python train.py --norm_place="pre" --parallel_block=false --init="normal"
MLP neurons of a small language model. Each row is named by its layer, matrix (down: output weights) and neuron, and shows model dimensions 96-191. Each number is 128 + 32 x the weight over its row's rms, rounded and kept within 0 to 255. A neuron's up and down rows have the sign that makes its largest values positive.
After each neuron's rows, "fires before" lists the tokens most often just after its 100 highest values on Wikipedia text that the model never trained on.

L6.down527 [163 121  95 189 105 180 142 114 105 131 167 157 148 188 127 162 164  84 154 147 148 101  78 160 144 175 133 134 181 121  91 124 115 130 143 125 132  98 128 118  90 128 109 199  88  93 173  93 123 160 110 165 132 138 114 131 141 107  90 102 115 112  75  86 122 129 122 177  82 221 132 136  61 131  91 183 107  90 140 136  73  96 191  47 102 136 135 169 134 134  81 161 138 147 117 168]
fires before: " that", " to", " the"

L6.down743 [122 161 157  54 152 100 122  92 127 109 128  86  92 101 148 211 145 218  76 135  97 103 144 155  71 172 160 145 122 128  92 156 111 169 118  64 140 151 198  97 124 119 118 158 102 168 154 154 112 121  93  89 112 113 111 128 117 145 113 143 170 121 144 131 103 111 137 113 139 132 123 109 142 173 231 144 110 140 110 115 176 115 169 113  94 125 219 135 141 124 210 157 131 130 135 137]
fires before: "|", " |\n", " ", "|---|---|---|---"

L7.down237 [124 107 149 146 116 162 105 153  96 159 133 121 198 164 165 109 145 105 113 168 124 102 109 160 127 137 157 108 135 127 118 131 103 164 115 150 140  84 158 190 118 156 168 110 122 152 139 107  84 125 157 172 169 145  77  92 115 127 118  95 121 182  76 142 116 126 167 114 198 166 139 114 120  88 112 179 114 109 183 178 143 138 157 114 149 120 118  86 101  91 117 132 162 101 130  88]
fires before: " that", " to", " the", ",", " of", " about"

L7.down594 [162 149 138 101 110  88  91 181  47 154 143 146 111 117  78 149 123 125 168 112 122 119 164 151 175 189 149 123  74 136 126 112 115  66 160 137 145 104 148 124  79 116  64 110  90 158 103 118 113  88 147 169 178 165 138 138 107 179 201 137 136  70 103 190 133  59 115 143 171  98 185 149 129 125 129 171 156 120 128 128 114 114  92 123 124 149  97 128 155 173 123 149  43 102 130 107]
fires before: " ", "|", " W", " L", " Win", "–"

L6.down65 [168  89 126 132  84 130 131 177 158  85 102 125 143  71 205 139 102 180 134 152  86 107 152 116 158 126 188 157 107 152 138 139  94 114 118 113 148 146 148 122  97 145 170 127 135 155 130 120 185 114 120  90 113 109 119  88 103 156 101 129 192 150 158 104 129 149 111 119  56 113 137 172  78 110 107 115   0 128 139 153 163 144 143 143 170 130  99  85  97 125 200 152 159 188 106 157]
fires before: " ", "0", " |", " in", " —"

L7.down673 [139 159 155 123 113 109 136 188 112 140 134  65 114 136 124 106  89 186 134 101 132 111 165 157 148 116 138 158 151 110 141 127 127 136 128  83  94 150  97 191 102 139 174 172  75 130 165 111 114 139  97 154 139 114  64 121 128 186 135  82 184 142  79 102 147 130 154  97 149 137  78 104 116 122 126 140 230 155 122  91 158 173 167 139 113 102 156 156 164 120 119  68  93 184 132 196]
fires before: " that", " \"", ",", " to", ":"

L3.down149 [159 137 164  80 138 161 146 158 106 112 124 107 109 155 131 141 138 133  94  98 143  64 137 134 164 144 150 137  93 131 171 124 154  63 172 114 119 118 136 159 102 148 119 183 163 179 132 125  93 163 102 120 152  59 115 162  90 106 160 134 152  71 117 115 116  64 147  66  68 115  83  85  84 162 148 156  31 135 133 123 152 143 137 108 132 147 157 158  79  63 138  83 143 128 101 140]
fires before: " ", " |", " —", "ing"

L7.down803 [176 138 117  38 177 136 106 153  74  92 117 100 113 139 131 132 190 116 153 168  56  94 104 124 125 145 144 154 130 170 151 161  57 181  94 142 166 141 100 158  80 143 117 112 180 161  94 154 136 119 191 117 104 108 115 182 110  96 100 132 136  89 121  73  87 128  93 102  75 135 191 168 169 181  79  83 229 154  95 150 102 117 155 169 168 124 174  67 120 131  90 121  98 111 121  69]
fires before: "3", "2", "0", "1", "4", "03"

L3.down535 [ 95 124  81 159 112 122 111 127 179 136 136 123 126  79 121 117 103  85 171 162 126 138 143 164  81 148  80 154 144  87  96 104 188  84 100 129 170 152  97  67 134 187 111 170 179  71 157 114  88 123  97 108 139 116 135 134 139 180 133 176 116 133  78 108 132 129 121 157  98 157 156 118 205 151 152 108 138 199  80 116 159 170 148 106 165 198 103 114 141 155 151 106 195 146 163 165]
fires before: ",", "–", " and"

L3.down563 [229 107 158 130  83 182 114  89 104 135 141 157 169 109 106 119 139 155 107  95 171 153 150 150 110 120  80  90 132 120 154 150  63  49 147 198 135 123  98 190 169 112  99 131  81 117 131 143 128 173 147 173 110 118 127 139 136 108  53 144 128 159  84 181 202 108 146 156 136 114 127 153 166 100 152 117 196 168 181 128  83 109 153  91 121 162 105 121 109 186  85 126 143  95 167 136]
fires before: ",", ".", " and", " of", " in", " |"

L7.down257 [112  63  93 165  37 129 107 172 135 112 100 116 214  92 132 182 120 119 167  83 125 110 138 161 120  56 118 106 108  95 147 123 140  86 101 161 154 116  99 149 144 103 147  87 108  80 119  91 110 194 107 160 163 123 148 172 122 151 128 147 110  66 140 101 125 116 113  91 174 132 123 100 124 130 163 134 156  91 112 116  83 151 116 113 125  90 179 115  84 108 142  89 128 144 121 188]
fires before: " with", " of", ",", " to", " was"

L6.down571 [123 131 127  86 167 128 160 122  42 156 141 133 154  80 131 145 108 138 118 146 127  73 141 130 104 138 186 154 103 138 112  96  88 154 134 144 103 130  95 117  67 140 106 130 113 133 162 115 116 110 111 145 167 130 177 144 145 137 166  86 212 113 153  82 169 165 124  94 155  76  91 141  99 131 125 156 118  77 196 157 156 121 129 151  68  98  96 124 120 175 106  95 103 136 204 104]
fires before: " |", ";", " "

L7.down811 [137 193 124 161 138 178 167 113  86  58 165 182  98 140 146 136 166 122 139 121  88 113 119  67 156 103 107 105  93 205 121 147 110 170 145 120 138 112  86 106  41  76 127  91 167 158 129 138 113 119 161 123  50 138 136 122 117 138 175 158 157 156 134 105 165 115 124  84 176 144 146 150 183 174 159 136  33 117 156  92 143  58 112 111 131 143 128 101 109 167 139 113 116 117 146 122]
fires before: "2", "3", "4", "1"

L7.down262 [111  87 203 167 172 121 129 165 115 117  91 142 141  95 175 108  92 170 121 136  37 118 177 164 111 148 110 142  91 124 105 187 123 115 148 149 135  91 127 161 161 147 148 180 112 104 159 135  79 176 117 143 141 113  85 159 132 187 102 144  77 122  73 120 125 147  63 138 164 130 149 125 121  91 162  97  88 166 170 131 121 142 143 142 141  95 131 134 147 152 105  72 133 106  96 121]
fires before: " that", " the", " to", " it"

L6.down141 [123 145  97 141  86 112 166  81 170  95 166 119 138 115  52 108 134 109  93 107 126 123 130 147 141  96 134 133 124 158 122 105 169 123  98 105 103 161 145 137 126 134 143 130 113  84 157 123 132 122 114  89  73 176 119 193 159 200  64 162 125 139 135  94 109 114  75 106  63 128 105 169  91 112  93 189   5 148 106 174 104  99  91 157 157 157 195  51 107 165  54 114 153 137 136 204]
fires before: "\n", " and", ",", ".", " who"

L6.down296 [134 129 118  89 153 159 164  80 109 129 114 138 160 150  75 117 125 165  78  96 179  67 124  84 102 146 133 183 140 139 190 157 131 105 144 101 146 121 130 203 130 107  81 129  79 141 119 101 153 152 123 126 104 147 126 149 140 203 126  82 132 191 107 139 121  89 155 150 146 152 138 137  61  99 140 114 199 175 138 133 141  94 174 135 181 114 102 118 143 179 108 140 180 117 135  87]
fires before: ",", " |", "22", "–", "apolis"

L6.down418 [101 181  79 160 121 127 144 174 122  77 182 108 147 169 128 123  84 109 149 101 129 141 111 100 114 156  77 129 164 151 145 129 112 137 129 113 114 119 145 174 101 101 172 147  94 113 137 109 127 105 187 122  75 148 156  81 157 140 141 139 158 189 146 105  50 126 163 134  80 129 156  84 135  87 117 112 129 185  95 132 114 107  83 118 180  97  50  95 174 153 124  91 141  91 164 119]
fires before: " |", ",", "\n", " ("

L6.down92 [137 116 132 164  88 125  77 127 158  44 130 135 131 129 201 216 189 189 192 157 170  94  81  98 145 121 174 158 145 152  70 166  80 143 142 114 135 182 190 124 156 154  93 180 129 136 115 120 109 163 119 119 121 143 131 161 124 123 150 109 138 133  82  90  55 115 108 142 140  97 153 133 185 171 125 102 106 111 165 142 174 109 153  66 131 101 141  62 130 142 128 151 117  84 123  88]
fires before: "|", "0", "1", "–", "3", "|---|---|---|---|---|---|---|\n"

L7.down728 [158  85 179 113 126  95 170 203 159  77  93 120 111 132 120 123  97 113 112 111 115 174 162 169 139 114 112 137  90 159 156 157 133 164 164 120 136 165 129  83 111 132  99 113 152  98 122  92 119 180  82  70 118 116 141 112 169 110 111 183 152 150  84 146 108 113  99 102 105  95 143 110 119 158 114 113  76 140 164  88 131 125 119 193  93 149 174  85  86 160 163 161  91 105 138  92]
fires before: "2", "4", "8", "7", "1", "5"

L6.down129 [ 91 124 157 119 126 117 103  80 139  85  85  79 121 133 112 162 127  95 113 115 195 125  84 136 157 146 155 121 150 103 205 104 133 149  88 116 122 140 142 109 106 172 202 130 123 148 101 135 115 156 102 108  80 147 123 150 156 186 122 190  89 145 205 146 142 172 184  93 127 117 122 145 208 139  96 139  71 128 105 134 153 141 138 134  57 147  81 124 124 153 127 111 175 135 150 135]
fires before: ",", ".", " and", ".\n\n"

L3.down743 [ 94 154 126 149  94 127 158 131 138  82 106 118 123 213 143 116 128 155  98  78  94 112 131 142 123 100 138 177  73 108 134  97 113  32 136  95 117 136 112 139  93 151 121 120  77  65 112 131 170 175  86 186 108 155 108 145 139 144  83 118 181 122 124 133 124 116 123 136  61 183 136  96 138 105 127 181 124 174 106 137 104 105 108 137 109 192 199 130 106 184 124 101 153 102 109 150]
fires before: ",", ".", " of", ".\n\n"

L6.down744 [137 183 150 168 168 156 130  72 167 117  94 122 120 136 169 169 117 110 122 171 118  94  80 138 104 124 147  88  97  92  93 103 173 110 148 119 180 113 159  69 130 157 160 118 113 185 121 117 145 133  90 139 150 119  98 135 177 128  99 151 122 152  85 147 137 104 156 155  86 137  97 107 139 185 153  72 218  85  93 142 153  78 205 121 146 144 189 139 105 168 157 193 158 119  57  84]
fires before: "|", "|---|---|---|---", "1", "."

L7.down110 [172 167 150 145 157 148 121 170 113  86 123 113  83 160  96  82 206 123  88 135 147  97 107 148 115 152 189 144 126 137 134 150 168 127 133 170 117 135 170  97 115 172 151 172 106  61 148 119 138 106 125 142 129 112  94 108  94 136 129  87 106 171 134 136 154 105 151  73  93 135  69 134  66  59 112 178 131 128 157 108 123 152 126  88 119 117 141  95 108 141 141 174 142 159 144  81]
fires before: " of", " in", " by", " at", " to", ","

L6.down541 [135  77 103 150  85 144 137 121 136  81 145 159 125  68  78 118 112 138 141 182  77  67 146  68 145 122 132 173 122 166  43 120 110 127 150 185  99 153 102 117 105 142  94 177 126 130 141  93 119 102 157 195 152 106 143 141 128  80  99 145 132 126 192  99 140 113 178 153 114  91  68 147 129  71  91  98 140 160 165 102 149 110 129 134  80 145 146 141 109 104 184  87 104  42 209 109]
fires before: " ", "20"

L7.down181 [127 153  95 166  73 165 124 157 130  71 108 168 148 135  62 182 158 166 113 158 149 169 156 110 136 132 172 178  85 128 150 147 103 144  87 124 115 153 133 170 133 116 126  82 148 138  61 144 137 161 134 147  88 135  81 142 122 150 120 172 160 133 102  48 137 104 133 119 107 146  97 136 158 141 110 144  58 140 126 161  75 159  93  81  86 149 122 101 128 118 182 145 143 166  65 149]
fires before: " by", " in", " to", " as", " for", " of"

L6.down218 [198  88 120 136  78 116 111 137 118 157 121  79 133 178 179 144 120 117 145 121 144  72 149  84 126 138  95 127 133 118 177 146 148  92 190 143 168  71 122  78 116 146 123 147 110 108 152 172 111 123  91 137 117 117 169 177 104 143 178 147 142 129 131 106 157 117 161 140 167 129 147 155 147 125 153 141  31 161 128 198 119 122 161 153 111 165 121 145 130 161 108 211 114 136 141 171]
fires before: "-", "|", " |", " ", " (#"

L7.down810 [ 54 165 161  53 103 128  91 166 183 148  59 127 127 197 173  93 108  99 133  91 179 136 147 114 125  51 162 103 138 124 130 175 141 176 155  66 128 138 104 140  78 155 152  90 186 155 114 108 111 115 110 136 160 133 116  43 142 118 114 133 108 165 118  91 166  93 145 130 136 162 100 191  92  81 124 138 100 127  73 172 105 114 135 106 126 162 126  87  97 119 175 171 112  82 128 102]
fires before: " of", ",", " and"

L7.down780 [106 155 136  81 182 168 182 159 125 155 145 128 131 123 108 117 148 194 135 116  90  90  83 125 173 193 118 133  86 136 159 141 106 131 146  97 102 149 135 150 116 151 150 139 138 176 151 137 141 172 145 174 192 110 151  81  81 153 128 107 109 117 135  98 168 140 153 141 133  86 123 131  64 108 109  99  44  97 157 124 146  95 144  99 121  98 171 141 124 117 133 147 144 116 120 131]
fires before: "\n", "-", "|", ")\n", "1", " "